python train.py --n_layer=13 --n_head=5 --n_kv_head=1 --norm_eps=1e-05 --attn_scale=0.177 --grad_clip=1.0 --decay_fraction=0.314 --seq_len=128 --train_tokens=244900000
MLP neurons of a small language model. Each row is named by its layer, matrix (gate and up: input weights; down: output weights) and neuron, and shows model dimensions 32-159. Each number is 200 + 40 x the weight over its row's rms, rounded and kept within 0 to 999. A neuron's up and down rows have the sign that makes its largest values positive.
Before each neuron's rows, "fires after" lists the tokens most often just before its 100 highest values on Wikipedia text that the model never trained on.

fires after: ".", "^{", "6"
L2.gate174,198,154,243,220,221,235,244,186,231,287,148,196,179,113,158,143,249,153,257,249,165,303,176,214,202,239,167,160,214,157,196,188,163,236,155,216,259,168,227,236,188,86,160,175,223,235,199,201,194,247,213,198,215,167,224,152,201,177,213,290,210,169,261,202,251,233,163,132,164,215,131,231,187,188,239,194,134,167,190,182,193,235,162,164,168,242,171,265,149,211,215,192,204,230,221,187,208,213,142,213,139,111,195,178,238,228,175,213,160,190,224,253,230,205,210,199,259,182,231,211,239,241,204,226,217,294,206,142
L2.up174,231,213,196,184,165,267,189,196,188,148,198,137,147,167,123,228,219,172,297,221,183,279,146,236,267,183,243,235,178,292,212,232,136,160,199,206,195,201,216,119,197,197,190,234,195,295,161,276,195,147,220,182,262,202,182,246,288,202,154,156,222,197,165,212,186,149,260,240,194,291,182,195,179,227,161,270,199,221,136,169,164,264,200,167,232,136,268,175,158,146,207,252,199,154,243,246,196,205,147,144,192,203,205,224,201,199,225,202,238,267,185,142,227,141,295,227,175,150,260,204,189,209,209,194,208,169,188,207
L2.down174,273,141,202,117,225,236,216,181,278,225,212,193,151,194,184,205,268,148,154,182,230,302,199,228,221,260,235,141,206,160,215,220,181,246,166,198,241,142,171,201,210,173,174,177,198,221,254,203,180,207,203,233,166,243,185,154,183,181,214,237,288,203,235,186,229,211,204,132,199,172,266,192,177,202,227,181,131,206,209,257,179,262,226,129,162,164,213,268,122,177,269,182,128,225,179,277,133,162,187,223,181,148,236,179,185,248,197,192,146,224,185,142,211,156,186,192,208,193,218,254,223,189,258,220,208,205,180,175

fires after: ".", ",", " |", " footballer"
L2.gate119,226,159,206,172,247,212,162,242,237,176,218,221,259,228,164,213,239,201,214,181,207,261,184,174,228,266,215,204,210,197,241,206,266,175,181,227,215,260,230,168,130,218,196,182,238,261,162,212,278,171,138,238,186,219,116,257,219,107,230,189,175,174,189,259,236,185,122,299,149,177,248,157,175,144,159,134,217,203,158,224,249,203,218,222,234,278,170,160,206,235,206,163,145,117,173,179,225,161,306,155,196,177,118,202,198,192,235,227,261,166,249,163,148,194,175,197,224,183,198,160,171,201,232,193,187,173,239,200
L2.up119,184,174,235,208,160,179,161,201,196,148,279,149,132,207,161,217,184,221,214,190,225,231,193,155,180,161,216,198,267,202,162,242,165,176,202,256,163,155,127,165,204,172,225,221,183,177,185,292,191,251,282,282,248,233,210,229,201,205,179,172,217,194,286,209,221,151,124,186,189,209,173,181,214,229,156,189,119,198,221,199,160,216,94,195,160,192,172,194,42,218,217,169,285,197,242,205,181,190,123,236,232,205,241,184,178,205,180,241,212,224,155,197,232,163,262,245,197,187,149,223,171,155,147,269,227,194,241,253
L2.down119,227,193,210,162,195,143,205,222,253,161,233,208,198,194,148,237,232,215,205,243,178,143,278,139,199,196,240,198,210,240,253,162,240,239,193,208,182,261,264,159,175,195,138,144,227,214,277,239,262,206,190,251,270,188,215,258,235,159,134,194,134,191,258,219,238,205,139,223,160,249,233,202,218,214,205,192,154,206,189,192,237,204,198,213,141,197,229,68,149,264,182,229,173,166,263,83,226,230,167,213,169,188,168,196,181,191,237,186,218,171,230,176,162,181,186,190,223,219,187,244,215,155,94,225,239,215,229,274

fires after: " ", ",", "1", "\n"
L2.gate39,190,207,141,182,200,242,190,193,266,197,182,156,142,206,161,148,201,228,225,273,194,173,223,185,170,165,169,215,288,218,193,152,212,183,232,205,162,160,230,188,194,221,215,172,222,245,152,194,93,221,158,181,231,252,215,175,115,195,199,217,140,275,196,198,250,133,258,174,225,271,190,236,187,213,165,250,221,245,211,265,233,200,209,161,212,218,196,253,197,173,283,172,247,218,258,132,243,162,220,201,169,197,147,201,249,201,226,150,222,198,206,175,233,176,251,248,198,212,191,176,236,176,207,192,179,162,263,216
L2.up39,227,180,182,170,208,167,256,148,150,255,182,253,204,223,108,230,175,229,209,263,180,206,234,227,159,165,258,198,219,183,167,145,208,183,243,176,182,208,174,282,166,257,209,262,231,195,236,173,174,268,199,181,258,236,216,151,103,147,176,257,185,216,217,269,191,244,202,192,259,219,191,282,104,179,235,255,234,201,232,265,202,244,187,215,151,215,145,231,248,227,153,212,257,225,224,217,236,304,207,163,177,203,201,208,241,193,143,130,296,221,231,177,210,242,141,236,278,215,229,268,215,205,253,214,184,87,222,228
L2.down39,220,214,257,258,233,236,261,153,212,153,231,146,236,198,205,259,123,238,188,88,180,196,192,184,294,201,215,284,263,155,183,263,169,183,251,225,255,170,240,232,164,112,187,198,199,137,141,277,279,207,208,235,181,196,186,238,155,215,204,165,267,193,151,237,190,223,137,205,165,151,193,145,212,181,221,224,114,235,169,190,176,175,153,202,201,230,235,214,241,211,215,223,240,214,201,213,209,252,101,228,216,128,173,164,204,249,152,148,210,183,230,179,241,181,247,162,159,215,124,207,177,185,232,200,171,249,166,184

fires after: " ", "D"
L5.gate185,84,150,205,206,233,189,163,213,280,185,156,178,188,199,178,250,196,176,219,209,140,194,157,185,172,168,116,210,160,148,157,203,205,180,246,221,239,143,213,213,202,239,119,217,192,204,198,226,217,158,190,177,230,183,188,243,322,186,246,288,267,173,145,243,188,248,269,200,232,219,156,190,259,177,260,120,145,228,167,242,191,278,159,184,228,160,180,206,162,258,194,200,254,210,173,228,220,171,175,134,149,236,272,193,207,116,210,177,187,226,234,189,209,207,222,184,207,176,270,186,181,121,140,215,165,173,270,223
L5.up185,214,251,247,205,176,218,218,207,200,213,156,175,260,157,213,246,143,123,200,161,181,204,273,214,161,224,231,238,247,226,269,198,277,204,269,197,202,213,218,201,205,155,219,191,244,240,155,227,164,182,218,175,194,173,202,189,182,201,231,207,274,194,235,163,140,152,237,230,206,198,237,251,186,250,201,127,182,213,275,223,222,218,152,127,144,172,242,106,233,204,194,161,199,183,230,202,260,117,221,217,101,247,184,178,168,192,167,208,240,293,164,167,228,126,203,203,230,233,206,261,185,250,135,168,197,252,150,153
L5.down185,186,222,207,146,198,157,241,182,245,180,145,155,233,131,170,225,165,174,209,195,172,89,283,195,228,234,189,253,186,175,305,239,227,194,215,173,185,206,180,189,138,232,238,186,267,223,219,240,149,218,227,231,231,194,189,231,223,162,228,189,256,151,197,166,215,166,189,174,189,230,208,236,152,203,237,206,250,167,247,185,208,198,191,123,161,203,259,157,185,190,196,217,195,123,174,244,257,134,172,153,183,306,225,251,227,244,171,155,234,238,163,205,249,188,125,150,169,171,271,165,116,117,166,218,216,252,84,204

fires after: " in", " for", " of", " on"
L5.gate282,170,230,200,262,245,217,220,244,245,165,162,205,196,233,219,202,190,185,170,169,258,125,242,169,198,210,214,203,188,215,190,206,241,179,200,160,176,180,250,287,240,261,208,148,179,220,148,166,239,200,226,175,190,175,265,214,141,151,177,274,246,143,158,211,153,247,206,192,153,217,161,172,201,245,153,230,255,264,260,221,192,227,180,199,260,171,210,222,163,205,189,263,234,246,243,289,181,144,270,185,178,203,206,177,142,195,229,261,241,261,237,162,220,261,188,179,203,251,207,163,156,277,186,177,226,194,231,140
L5.up282,232,138,260,248,197,222,236,169,143,209,241,197,113,195,176,255,236,236,167,114,199,163,247,150,247,189,227,162,171,227,204,228,210,182,168,255,224,197,113,231,260,187,147,169,163,201,222,241,213,203,160,200,241,235,191,197,233,186,241,184,218,242,190,192,193,229,170,214,152,202,206,172,199,202,237,182,232,201,169,277,245,164,147,316,268,210,240,253,233,166,266,207,240,269,177,142,181,224,214,290,291,199,184,173,177,169,219,171,144,219,132,143,205,234,176,194,202,178,215,232,178,271,197,239,133,191,164,224
L5.down282,178,57,177,209,172,212,241,125,244,296,229,189,177,185,198,200,160,210,171,150,175,133,195,214,271,199,266,200,238,224,229,199,182,223,156,278,252,191,175,156,161,226,174,211,202,189,216,201,209,159,141,208,244,199,188,141,214,199,229,152,289,161,175,150,207,164,200,152,265,199,238,242,250,221,177,189,230,176,215,108,187,221,231,160,129,209,254,287,202,172,147,208,121,178,255,185,147,242,211,209,206,202,251,167,202,186,202,119,164,164,183,206,159,167,169,229,178,151,205,160,250,244,236,224,157,212,146,166

fires after: ".", ",", " \""
L7.gate258,157,254,194,202,312,167,199,191,187,171,210,269,139,242,159,224,241,163,259,171,175,214,117,233,218,171,240,169,237,209,166,193,198,177,195,193,170,209,209,158,198,242,239,128,205,168,248,190,237,173,259,210,241,214,161,192,171,167,152,173,121,231,228,231,162,201,180,166,136,253,206,227,230,168,189,187,229,193,281,235,304,235,152,234,138,204,205,146,202,114,198,170,245,179,223,243,203,211,259,229,202,208,230,226,254,188,299,190,191,169,236,189,165,194,261,256,239,189,170,244,229,231,217,231,222,180,165,202
L7.up258,248,223,182,171,149,220,169,132,187,223,260,196,257,164,207,252,157,152,156,221,187,224,218,191,151,157,234,197,258,187,213,231,229,216,187,182,158,125,231,189,206,209,224,241,217,187,228,263,220,303,170,173,224,228,169,194,199,186,173,226,244,234,205,222,211,259,174,266,162,268,185,253,194,245,192,182,180,189,179,242,247,169,163,289,213,206,256,157,250,164,200,218,172,205,253,250,192,245,137,215,232,230,157,167,285,163,245,161,124,286,220,251,210,211,283,192,236,162,166,253,130,160,190,238,144,161,231,216
L7.down258,201,185,249,179,188,145,139,268,137,158,255,251,193,215,202,237,167,148,275,173,159,161,167,169,130,206,208,127,204,229,227,183,213,176,160,178,191,243,246,160,220,206,171,239,238,142,196,238,222,184,199,206,160,220,254,219,253,195,146,167,103,185,238,195,261,181,198,239,189,274,110,170,207,217,305,198,158,167,210,184,211,225,133,178,241,244,263,264,214,235,167,203,218,271,184,245,168,201,212,235,241,177,167,226,298,239,267,159,200,188,151,248,153,247,211,179,205,281,202,259,239,156,188,259,221,146,225,190

fires after: "."
L6.gate240,194,190,139,252,195,194,217,253,212,214,199,128,215,189,221,224,204,169,277,254,161,215,188,180,169,187,203,218,172,214,205,176,150,308,154,163,224,188,101,233,243,227,171,146,203,236,183,191,290,291,146,166,224,206,137,125,222,176,221,170,243,193,251,220,146,241,212,196,202,114,184,143,163,184,167,177,247,143,179,171,213,143,206,212,186,154,208,185,198,207,189,189,187,203,279,249,191,166,240,147,167,114,305,178,224,241,202,215,195,195,140,216,300,113,185,146,148,193,219,210,161,145,174,217,133,220,168,179
L6.up240,252,150,230,165,177,162,251,235,218,163,208,199,129,135,227,162,258,202,138,182,147,171,169,173,244,123,227,193,170,250,198,148,153,208,284,150,274,216,235,143,140,192,231,175,247,205,200,229,223,171,242,199,204,180,167,214,239,170,239,136,299,223,219,185,233,164,183,226,278,234,193,236,175,196,155,260,206,194,233,189,187,254,156,185,211,170,149,239,264,185,241,172,229,206,218,170,233,111,207,210,208,222,250,259,146,184,249,193,262,189,194,242,117,180,224,152,192,234,222,204,253,250,217,188,294,196,174,221
L6.down240,173,164,257,207,190,257,252,210,211,204,176,220,197,196,131,285,172,268,206,267,132,222,148,229,209,207,207,213,253,169,206,188,183,180,241,199,191,213,189,188,243,160,138,193,261,155,163,204,213,249,185,214,169,284,218,171,217,168,192,191,137,241,310,276,187,182,204,229,227,189,257,225,205,194,304,147,130,214,178,159,208,227,196,232,290,218,174,157,132,200,218,152,220,262,145,237,169,164,196,159,163,115,199,193,251,187,211,161,190,237,213,210,226,166,168,214,274,138,245,208,213,223,193,182,207,230,170,159

fires after: ",", "."
L6.gate22,143,200,223,130,203,253,157,204,191,186,154,210,187,208,209,202,232,131,217,143,207,214,267,153,249,170,155,203,245,283,162,186,237,224,182,87,226,244,248,231,205,172,196,254,209,185,172,193,249,183,138,169,162,229,212,195,210,175,273,162,262,177,192,235,225,232,191,198,210,224,174,216,265,197,163,174,215,250,238,262,200,204,252,180,182,192,221,143,130,235,230,198,224,252,207,156,225,150,202,138,132,201,230,130,176,135,241,198,183,251,171,182,148,96,322,171,211,131,229,167,214,193,219,199,241,171,187,189
L6.up22,254,163,200,214,205,237,288,236,125,214,203,246,110,223,219,155,244,126,142,257,196,245,134,186,220,210,255,212,168,219,115,212,201,133,185,174,253,201,221,171,184,250,237,218,226,194,247,224,173,158,153,254,137,213,240,163,205,171,217,171,301,221,240,209,221,232,135,108,171,213,215,245,223,261,227,210,254,253,137,170,250,139,170,154,218,228,223,175,159,216,222,233,260,138,223,181,147,170,148,189,165,168,191,170,172,224,297,195,277,143,239,193,217,209,179,221,196,197,220,226,164,233,257,145,219,237,205,175
L6.down22,210,179,208,223,158,200,145,215,143,218,244,188,170,194,160,214,222,161,194,157,188,91,201,193,272,173,171,123,216,178,188,245,190,184,212,229,154,246,259,192,223,234,188,159,216,132,230,195,218,199,248,223,160,183,220,178,183,203,154,179,183,221,282,168,239,240,119,139,189,185,171,210,256,184,218,205,254,231,183,211,201,187,209,205,210,222,271,120,266,169,224,252,269,162,244,215,231,192,121,208,187,131,265,181,184,150,155,190,109,198,277,222,203,154,262,201,201,99,181,193,240,185,148,141,193,158,166,237

fires after: " in", "°", " In", "s", "In", ":"
L6.gate147,220,157,146,240,241,244,173,175,184,209,195,179,222,224,75,176,205,197,168,248,215,171,274,209,197,200,180,182,237,287,199,193,237,175,272,142,219,211,201,199,191,179,226,165,194,226,247,172,24,148,195,154,187,186,191,194,159,158,187,173,214,151,182,238,192,216,174,113,257,169,239,172,246,196,151,228,227,200,143,289,242,158,177,151,251,157,190,195,193,226,151,232,211,224,223,183,151,140,219,246,254,165,243,159,156,250,151,179,249,212,201,229,239,176,147,178,192,257,143,133,225,224,204,175,174,218,192,152
L6.up147,257,196,136,234,208,176,174,189,119,188,225,248,226,280,136,188,221,206,195,198,222,248,224,210,214,205,192,115,220,265,265,220,170,194,263,228,232,218,181,142,207,227,173,205,253,291,240,274,165,206,135,214,143,139,242,250,172,160,206,160,213,165,143,187,208,255,215,194,186,193,227,209,198,229,201,163,240,170,124,210,233,268,167,186,139,174,175,241,236,164,216,216,287,266,144,145,215,183,239,196,268,213,211,215,223,184,211,190,173,156,234,144,233,240,219,169,220,211,167,140,206,195,156,167,141,211,180,119
L6.down147,167,107,174,238,207,232,183,180,222,246,160,179,187,219,157,129,210,176,183,207,165,146,211,186,141,148,181,188,218,269,167,178,187,177,217,248,250,246,183,222,221,188,196,212,255,199,204,230,169,243,217,236,173,255,220,87,179,293,141,203,141,211,206,149,221,133,187,158,232,205,191,176,197,204,181,236,128,196,242,213,231,141,229,166,239,179,241,245,181,193,196,245,175,161,155,95,184,193,188,210,183,171,165,147,226,237,179,254,188,170,204,154,203,146,221,180,159,208,168,264,237,140,260,186,196,210,222,222

fires after: " C", " P", " Z", " U", "P", " V"
L7.gate278,226,152,263,199,243,298,190,168,189,221,145,229,293,204,171,182,167,205,260,208,206,221,259,211,218,160,248,195,259,262,138,223,192,247,219,170,150,208,306,138,183,203,226,232,189,171,253,277,162,206,226,179,256,195,158,182,193,164,183,180,177,118,204,164,179,187,168,221,265,214,182,231,200,253,135,162,178,246,163,232,188,161,238,234,195,251,271,211,197,159,167,269,166,179,168,143,90,249,247,214,210,231,184,180,228,153,143,165,114,153,185,201,256,246,130,239,176,226,176,173,249,144,266,222,215,240,197,151
L7.up278,214,196,233,193,175,145,197,276,228,256,184,216,175,172,250,224,203,256,215,191,177,211,192,200,274,155,175,181,98,163,263,244,69,287,192,265,200,146,187,199,203,200,141,186,147,245,123,282,267,188,207,241,247,261,208,256,186,199,214,222,188,194,216,137,210,208,190,195,216,195,216,183,197,192,137,165,178,238,163,128,184,165,181,195,133,249,182,276,216,159,205,269,168,177,171,267,146,225,184,236,167,165,243,235,211,261,149,228,228,171,227,237,179,142,250,208,214,232,225,145,239,187,244,190,175,273,171,214
L7.down278,262,241,130,173,146,250,230,203,201,233,195,203,153,220,172,292,269,189,212,180,174,149,213,124,172,259,176,164,103,110,184,160,114,231,179,276,195,204,164,200,249,159,157,289,190,213,140,171,218,245,212,213,187,182,223,210,174,205,235,211,231,218,209,228,201,217,139,171,223,209,161,213,224,187,188,183,220,123,200,209,190,226,255,175,260,162,217,188,228,221,221,197,233,298,215,152,195,150,141,192,227,153,142,189,239,181,133,210,199,191,241,219,171,148,145,186,275,180,192,161,155,231,104,187,164,182,217,183

fires after: "-", " ", "|"
L10.gate136,178,208,293,243,205,267,150,181,188,197,154,159,175,189,157,159,173,229,199,215,217,190,193,231,166,192,160,236,184,164,223,196,177,221,204,223,270,196,110,205,174,187,195,256,196,205,202,197,241,179,222,160,181,163,201,176,253,138,218,200,198,134,248,223,198,242,192,215,165,213,163,171,286,244,180,168,176,232,209,107,201,226,176,159,269,237,250,158,203,127,171,166,124,189,183,164,110,190,169,250,248,221,177,247,118,168,203,206,137,218,236,203,197,274,204,231,155,114,195,270,200,139,280,157,220,129,177,225
L10.up136,175,225,169,243,271,232,256,274,168,190,207,193,236,191,160,127,208,187,211,195,234,231,151,229,303,228,163,186,136,263,208,210,228,183,200,197,203,187,207,181,225,183,188,137,200,134,270,154,246,186,245,171,196,193,137,163,132,204,217,236,243,198,281,164,264,186,160,229,187,202,174,194,203,193,182,210,197,216,255,176,255,191,167,207,196,211,237,245,207,155,205,246,315,185,188,206,142,133,176,168,169,177,231,180,213,237,278,147,255,228,135,160,140,241,204,236,210,160,125,228,164,239,187,200,265,255,181,139
L10.down136,157,283,144,203,121,181,137,193,226,257,133,216,253,175,163,154,180,210,264,254,236,230,299,172,214,244,145,185,184,153,261,287,200,254,157,198,208,195,200,207,170,218,222,211,301,246,177,268,175,219,157,218,187,200,237,213,227,188,203,196,148,167,192,113,183,292,199,177,253,178,230,244,214,214,216,186,200,258,213,251,171,196,162,248,266,232,191,290,138,206,194,199,238,165,162,190,187,202,157,188,295,190,172,238,210,214,271,221,233,186,213,181,255,218,165,162,214,189,223,144,148,187,227,177,185,192,144,223

fires after: ",", " the", " In", " in", ":", "In"
L9.gate301,154,132,209,213,198,218,255,163,183,219,152,168,212,293,213,172,173,249,176,214,161,96,248,198,177,156,198,200,138,227,221,172,204,223,207,229,121,259,114,177,157,174,221,99,192,195,188,269,108,229,212,237,235,209,249,232,170,230,164,168,250,154,147,164,203,281,202,180,150,129,197,249,205,262,214,243,205,190,225,175,261,131,196,182,210,212,214,242,143,220,183,220,203,283,208,145,172,177,193,236,220,175,222,183,196,136,160,165,142,160,224,269,252,256,159,212,127,147,194,214,242,141,247,190,210,194,238,186
L9.up301,187,125,191,214,207,202,254,191,210,256,195,247,121,187,145,162,169,203,143,154,205,216,132,151,211,168,163,176,215,260,229,159,145,281,246,199,277,232,221,176,194,226,227,171,151,180,200,204,191,205,174,167,96,239,215,239,231,158,194,144,178,197,196,226,193,263,260,231,199,137,121,232,173,134,226,242,145,225,205,286,269,133,209,198,240,232,221,193,254,171,191,262,235,188,151,237,156,185,257,213,177,172,181,225,232,264,145,190,253,180,190,225,185,223,168,170,161,159,184,249,248,169,238,211,222,170,152,172
L9.down301,199,185,187,188,152,172,180,170,198,176,182,208,235,253,178,244,161,225,185,242,225,317,207,254,0,188,174,183,212,307,122,199,173,228,209,240,148,231,151,229,194,238,248,166,210,179,130,150,178,196,213,151,165,212,221,218,194,213,214,187,171,189,257,102,203,208,196,216,153,178,241,240,184,241,167,210,199,171,211,250,167,148,205,196,240,175,199,251,173,158,177,203,235,223,257,115,205,166,259,223,182,187,222,179,186,232,217,162,140,184,255,174,248,215,154,213,239,207,145,200,249,147,189,192,174,186,228,212

fires after: ",", ".", "6", "2", "8", "0"
L2.gate147,211,164,176,235,177,221,211,163,184,200,163,201,229,209,172,181,180,228,249,168,198,205,210,274,261,278,227,273,195,269,180,208,241,198,227,268,219,254,236,298,207,192,242,298,118,168,194,263,231,203,201,166,228,170,259,162,164,188,200,263,182,174,271,214,235,182,196,262,232,256,234,209,214,218,170,126,213,209,173,218,144,196,120,229,173,275,210,177,188,163,258,250,216,198,257,164,237,239,192,201,269,126,208,143,249,175,167,236,162,140,236,234,214,156,160,191,193,178,199,131,188,204,264,213,139,233,124,183
L2.up147,161,148,203,263,248,128,187,204,197,204,190,215,160,209,122,163,222,226,163,187,168,137,192,104,260,223,260,174,189,225,213,129,207,210,251,191,170,297,162,286,157,215,273,208,176,124,214,249,138,199,245,194,245,273,181,150,217,252,184,174,259,197,258,169,96,245,167,204,295,168,254,215,185,195,181,210,173,219,150,215,81,315,155,210,182,280,235,224,201,183,195,220,238,227,244,172,218,217,207,266,218,214,257,141,201,186,145,214,175,229,214,220,182,202,171,184,159,193,221,257,221,159,269,233,205,178,157,219
L2.down147,213,239,208,195,192,191,173,225,149,146,211,191,217,139,238,178,232,187,226,191,183,208,152,172,88,197,212,176,227,108,199,224,138,204,198,171,170,162,187,136,232,190,173,176,265,263,69,148,290,282,227,234,163,207,186,255,213,217,187,226,127,205,165,121,223,182,219,253,165,154,213,162,234,224,305,266,163,169,223,117,220,123,225,239,205,116,210,160,217,266,172,234,193,213,181,171,207,136,221,167,183,194,157,215,200,154,207,145,240,143,211,173,189,222,154,198,206,175,266,205,260,245,204,189,244,141,263,248

fires after: ".", ",", " |", " footballer"
L2.gate20,186,162,229,167,134,228,126,125,189,177,226,179,217,208,258,270,186,192,157,257,205,199,354,197,275,227,213,195,193,193,128,197,154,134,161,231,235,160,207,223,196,234,169,210,219,193,236,256,211,198,220,195,187,120,126,252,206,198,207,205,243,192,186,198,236,138,125,188,132,165,236,179,239,238,197,176,204,219,172,256,191,194,180,215,215,144,155,137,187,198,186,184,191,124,189,99,189,211,178,257,169,194,168,249,176,272,189,195,210,196,227,193,241,188,214,152,123,221,207,168,173,122,168,206,216,270,219,207
L2.up20,188,227,159,175,116,201,168,198,191,233,210,122,213,238,152,247,264,259,189,240,208,247,146,177,257,234,195,231,202,264,201,78,234,164,167,259,160,202,142,164,225,208,272,253,245,192,177,213,195,272,239,212,212,145,123,220,203,199,176,253,189,262,173,168,203,160,149,237,183,229,202,202,208,171,127,224,184,288,219,199,182,165,173,207,229,262,203,227,138,193,202,238,246,169,159,128,167,301,190,166,134,176,174,210,207,191,225,239,284,164,206,210,265,144,195,229,248,185,240,210,183,179,231,187,180,293,244,198
L2.down20,246,137,197,177,150,201,192,192,147,226,209,221,223,180,144,179,222,205,210,223,116,159,250,156,257,173,210,221,169,231,205,184,123,199,260,275,178,157,226,114,298,253,235,183,161,221,145,204,242,255,191,305,209,153,214,183,165,150,61,190,224,178,192,170,231,238,171,215,149,194,168,194,194,202,166,175,250,216,153,246,225,204,190,185,213,186,215,217,147,173,142,244,232,171,172,123,204,215,193,166,206,210,210,215,214,199,184,209,247,239,259,181,243,142,223,207,170,191,277,293,218,205,154,210,231,239,230,263

fires after: " "
L9.gate0,203,292,238,298,226,283,159,163,213,155,129,194,158,184,215,180,216,142,177,130,216,149,266,176,195,190,201,205,228,252,215,193,234,180,243,244,194,238,234,245,216,181,254,211,188,220,239,206,194,196,226,295,240,218,224,231,237,209,244,177,256,112,140,237,196,249,246,124,157,192,193,212,211,217,173,245,229,153,193,168,179,221,246,210,196,162,258,172,168,250,139,266,165,292,214,236,203,219,222,211,236,148,222,191,196,251,175,178,157,219,170,138,118,238,222,153,206,247,179,257,204,180,228,160,240,301,236,122
L9.up0,157,170,218,224,256,176,213,240,197,168,229,187,173,174,246,209,185,147,294,234,160,204,219,167,253,241,199,262,155,208,178,180,156,176,239,211,245,204,266,212,201,199,241,200,130,146,195,142,256,240,294,204,180,197,203,198,270,215,243,187,214,194,215,195,251,185,188,109,197,119,225,230,177,180,169,199,159,190,282,240,168,175,152,161,177,184,193,225,121,260,164,220,217,168,163,178,234,219,278,236,175,261,227,186,208,232,234,157,170,192,234,283,150,250,179,179,189,245,187,213,244,244,204,230,214,247,259,210
L9.down0,105,137,184,226,190,269,203,153,224,188,209,159,144,161,204,226,186,186,231,193,152,187,158,214,122,224,157,205,172,191,186,246,237,174,224,249,236,238,248,305,154,140,270,190,177,194,208,251,214,221,207,172,151,132,122,217,214,150,149,184,137,165,177,147,216,289,198,148,197,200,193,186,206,160,232,187,220,164,189,226,193,130,253,246,179,175,226,273,185,230,172,294,212,215,144,207,148,167,266,207,227,244,202,257,226,247,183,188,210,163,169,189,189,178,168,256,204,244,277,196,191,162,180,239,207,279,213,218

fires after: ".", ",", " where", " footballer"
L5.gate212,198,223,219,115,193,245,178,208,237,202,165,232,250,234,189,176,194,136,253,213,204,201,221,169,287,154,237,172,260,173,166,162,178,246,236,283,222,230,270,193,254,201,170,227,216,234,213,260,216,262,230,163,215,156,187,134,213,212,197,138,141,216,202,151,128,152,148,185,166,198,267,149,249,258,163,112,163,162,200,231,228,266,259,210,179,258,149,175,168,283,187,237,148,159,237,213,235,172,192,164,150,208,146,160,130,194,176,241,212,186,287,164,147,152,189,211,299,231,174,169,213,152,201,250,220,168,144,216
L5.up212,127,202,154,147,243,168,88,190,223,233,217,208,201,205,179,232,176,250,216,86,199,204,202,188,238,173,191,206,280,190,189,187,212,219,206,212,230,246,279,251,199,288,192,249,160,202,180,141,215,232,257,252,142,221,252,127,190,228,161,186,176,201,223,216,266,257,180,149,156,183,164,265,211,214,188,185,173,232,209,230,186,219,138,200,177,212,223,160,174,239,171,208,212,142,172,98,199,188,184,245,192,184,195,202,145,192,214,140,223,262,227,180,191,230,203,140,229,144,181,191,260,272,207,199,141,226,166,147
L5.down212,173,185,158,276,217,166,203,288,140,215,181,264,181,167,231,202,185,188,245,152,178,109,187,166,166,163,222,199,203,225,230,180,216,156,165,244,239,143,223,164,242,226,212,195,180,228,180,135,202,224,234,271,242,174,152,190,202,217,131,205,274,239,210,186,210,185,175,191,213,237,222,261,203,221,165,183,229,140,201,148,240,123,170,170,194,258,198,167,244,198,98,188,185,212,154,171,234,196,243,191,277,244,163,211,164,213,233,188,138,212,211,204,130,157,230,215,222,125,205,248,188,252,204,183,275,266,167,239

fires after: " in", " of", " U", " In", " during"
L5.gate165,227,192,276,249,251,210,132,194,172,201,136,170,188,226,170,164,206,177,120,238,191,244,135,196,214,224,286,168,221,208,249,192,234,252,158,230,209,221,250,274,251,192,221,262,133,227,221,225,230,207,258,261,257,121,174,122,160,288,274,214,206,179,164,194,184,201,205,197,173,198,187,228,201,179,121,232,243,130,288,216,228,289,149,190,180,206,212,148,202,87,241,187,156,216,185,198,212,201,240,242,150,188,211,156,231,219,195,258,185,244,164,241,177,238,93,188,216,164,178,243,215,255,193,182,244,231,171,229
L5.up165,165,156,150,214,191,246,260,296,193,214,213,176,140,192,231,199,193,204,220,167,201,123,240,225,227,215,204,187,248,236,254,207,207,215,168,252,163,209,143,185,231,265,148,215,199,162,191,150,252,204,179,200,181,254,202,175,138,294,138,241,241,166,225,226,227,178,169,180,174,237,204,205,216,211,245,195,219,174,207,131,226,171,220,166,234,174,217,264,228,230,110,165,179,303,242,217,149,196,219,227,145,143,231,344,139,177,180,164,251,214,219,141,234,167,148,162,190,274,205,204,189,234,162,154,165,149,191,155
L5.down165,47,92,202,177,186,205,286,183,183,251,187,147,136,215,190,228,236,221,166,211,136,221,211,261,181,178,190,236,194,156,217,212,223,177,155,211,190,228,199,161,201,196,186,206,168,218,203,174,221,228,192,260,231,219,137,199,149,209,213,190,239,240,179,191,224,225,208,206,181,214,229,247,241,218,206,230,193,145,258,204,137,156,172,271,182,117,187,133,247,148,165,205,239,239,232,244,205,297,224,174,166,184,191,159,166,267,287,170,206,180,263,147,193,251,193,230,150,206,135,174,189,163,199,219,232,199,206,121